config.yaml
n_layer: 14
d_model: 256
norm_place: "pre"
norm_eps: 1e-05
positions: "rope"
parallel_block: true
init_std_down: 0.00279
weight_decay: 0.027
lr_head: 0.00388
schedule: "cos"
batch_tokens: 16384
doc_mask: true
MLP neurons of a small language model. Each row is named by its layer, matrix (up: input weights; down: output weights) and neuron, and shows model dimensions 160-223. Each number is 128 + 24 x the weight over its row's rms, rounded and kept within 0 to 255.
Before each neuron's rows, "fires in" lists the words (lower case) most often at its 100 highest values on Wikipedia text that the model never trained on.

fires in: "as", "these", "both", "forward", "towards"
L4.up230 [113 135 121 157 111 141  67 127 166 155 169  97 109 141 134 110 125 141 138 116 119 115 125 133 146 120 123 124 114 119 173 151  99 110 141 123 112 110 131 164 144 116 141 114 151 114 111 102 157 133 130 149 139  99 127 127 102 152 156 109 148 129 118 115]
L4.down230 [141 155 142 122 180  86 159 132 123 150 133 112 118 121 134 147 163 134 140 136 123 115 105 176 130 142  85 119  91 128 158 140  94 104 135 123 150 123 146 116 104 132 102 148 123 166 123 153 122 132 167 120 115 150 158 135 105 138 132 174  93 163 149 149]

fires in: "university", "city", "people", "national", "highest", "government"
L8.up614 [131 115 106 168  93 136  93 109 120 166 127  84 122  82 128 159 111 125 127 178 133 144 152 103 146 118 125 148 149 144 103 142 156 143 137 146 102 119 148  80 124 136 139 169 109 130 117 135  97 122 147 112  89 140 107 151 124 133 110 142 134 132 117 119]
L8.down614 [175 144 121  88 189  97 195 148 163 145 138  99 160 169 130 105 143 111 137 145  97 114 105 121 129 131 107  96  94 130 132 110 110 117 134  98 124 141 115 146 108 136 102 152 119 119 137 153 112 103 122 112 148 122  88 166 116 155 155 112 113 139 167  80]

fires in: "as", "became", "switzerland"
L10.up435 [135 132 206 106 117 141 128 117 150 135 182 136 103 172  99 105 157 128 125 123 134 136 114 131 138 176 128 115 120 122 133 133 143 176 129 171 101 166  89  97 127 110 139 129 107 148 126 146 158 108 118  92 142 106 119 116 110 109 103 135 137 165 132 116]
L10.down435 [168  51 124 136 114 124 141 155  87 166 122 113 151 106 109  95 157 114 165 121 127 115 123  95 126 119 167 139 113  90 120 120 137 139  89 117 110 145 112 120 127 161 132 107 124 166 109 102 175 159 115  95 113 176  98  99  99 139 124 155  98  68 108 146]

fires in: "the", "this", "been", "was", "never"
L8.up616 [168 111 130 127 138 131 163 139 215 151 165 142 148 153 116  97  86 131 145 163 139 115 108 160 128 123 148 100 152 105 108 107 135 151 138 145 142  97 135  87 125  96 125 144 161 121 161 164 148 133 137 137 141 141 122 102  94 100 116 142  97 150 175  91]
L8.down616 [128 116 123 114 111 125 136 147 136 136 128 135 111 120 156 101 121  93 123  97 118 171 166 123 146  89 149 123  90 123 129 169 107 160 127 145 105 168 155 142 136 123 113 105 102 178 151 173 114  87 170 166 133  88 158 135 134 110 121 106 155 148 166 115]

fires in: "the", "there", "each", "were", "they", "females"
L7.up598 [150 128 108 182 114 116 173 135 157 131 122 109 110  61 115 136 143 101 146 116 129 144 181 163 126 113  93 130  75 122 120 144 117  99 119 143 139 140 114  98 165 135 140 107  91 122  76 137 148 135 170 117 110 158  91 113 131 115  98 155 110 107 104 148]
L7.down598 [ 87 159 157 167 135 100 150 113 107 148 133 118 120 104 137  72 146 144 118 137 136 112 121 162 124  99 128 139 171 206 148 153 151 125 130 138 109 111 142 129 100 118 114 103 133 145  88 116 135 115  84 113 157 119  87  96 154 145 122 157 105 109 123 124]

fires in: "not", "well", "architectural", "architecture"
L3.up465 [ 76 127 119 112 165  95 147 152 116 107 122  96  89 173 166 120 102 148 122 128 126 194 131  79 100 136  96 146 152 137 138 148 116  88 142 118 155 125 141 141 138 148 120 110 119 119 157 111  86 125 117  93 119 119 115 126 143 100 103 114 174 139 148 159]
L3.down465 [130 124 136 103  96 136 130 105 130 123  99 141 147 112 130 125 103 102 139 124 146 145 123 128 116 136 136 114 123 121 102 125 123 160 120 149 109 131 154 164  72 146 119 167 149 153 113 132 152  99 128 114  92 147  93 181 115  85 150 146  90 145 114 143]

fires in: "who", "those", "died", "took"
L5.up712 [183  99 155 168  89 110 115 140 157 132 156 167 109 120 131 119  85 130 135 122 150 126  90 120 142 144 139 128 114 130 127 105 133 136 179 116 165 128 104 109 114  90 120 133 133 114  97 149 114 116 147 138 106 137 118 109 105 102 137 146 124 144 154  97]
L5.down712 [171 139 100 118 132 124 169 110 102 166 109 138 124 120 123 126 121  97 170 118 103 131 103 157 133 104 118 133 150 106 126 124 139 137 130  98 155 140 145 113 124 107 134 133 133 113 106 145  87 187 114 151 121 153 147 110 140 107  85 116 124 107 121 144]

fires in: "the", "new", "they", "detroit"
L7.up374 [137 160 142 137 139 133 150 140 150 136 103 141 103 153 120 128  96 147 139 125 147 135 144 168 108 210 135 127 124 157 135  98 155 148 124  94  88 160 132 138 118  97 123 122 165 126 122 150 119 152 139 114 124 149 114 145 143  91 105 135 111  62 136 128]
L7.down374 [109 114 126 157 154 112 161 143 131 165 141  97 113 114  82  94 146 129 120 121  93 141 144 147 143 156 132 154  90 164 106 136 107 139 111 125 118 103 170 174 131 150 123 124 153  86 132 131 106 131 158 150 111 126 100 139 137 147 119 158 166 123 127 116]

fires in: "as", "los", "des", "les"
L7.up78 [148 108  83 148 125 123 125 138 144 101  92 180 117 142  92  98 152 151 133 128 133 120 141 142 148 161 161 160  90 154 129 135 177  78 134 122 127 174 119  95 122 107 167 111 154 126 132 157 158 114 122  82  97 153 118 102 149 124 147 156 158 106  92 120]
L7.down78 [130  84 141 111 119 145 103 104 164  93 100 119 117  93  95 111 147 177 174  82 142 125 118 150 148  97 135 145 141 169  90 133 130 128 140  97 151 143 131 166 155  83 173 118 127 166 115 115  91 181 162 140 111 138 132 137  78 133 168 154 127 116 139 100]

fires in: "the", "with", "its", "have", "had", "his"
L5.up761 [119 145 118 137 112 160  59  92 126 132 131 130 133 128 152 108 149 109 143  88 119  98 139 133 143 171 124 124 127 103 119 143 107 157 180 128 112 135 106 137 126 123 128  89 138 135 162 127 134 138 150 154 122 142 111 109 156 120 162 135  90 137 110 112]
L5.down761 [137 102 145  98 114 169 127 112 163 167 151 117 119 110 128 130 128 141 171 154 115 135  96 135 140 109 153  89 135 123 130  77 123 116 125 132 140 133  90 105 142 200 128 124  92  99 109 174 131 105 133 117 170 100 109 131 120  88 139 104 103 115 149 170]

fires in: "was", "is"
L10.up415 [141  95 146 159 120 130 169 139 101 142 137 184 129 117 126 113 130 117  83 143 122 107 118 139 150 108 182 145 123 157 144 130 113 129 164 151 155 109 111 136 130 114 128 130 143 129  94 186 140 144 154 127 130 135 144 133 120 106 141 113 151 122 112 161]
L10.down415 [ 93 134 119 105 105 129 132 106 155 146 138 143 126 149 118 145 129 181 119 161 130 117 129 144 134 166 106 128 150  99 119 159 152 165 108 128  98 132 102 136 127 135 124 135 131 135 162 122 139 131 171 114 107 126 110 126 137 119 147 136 118 134 183  60]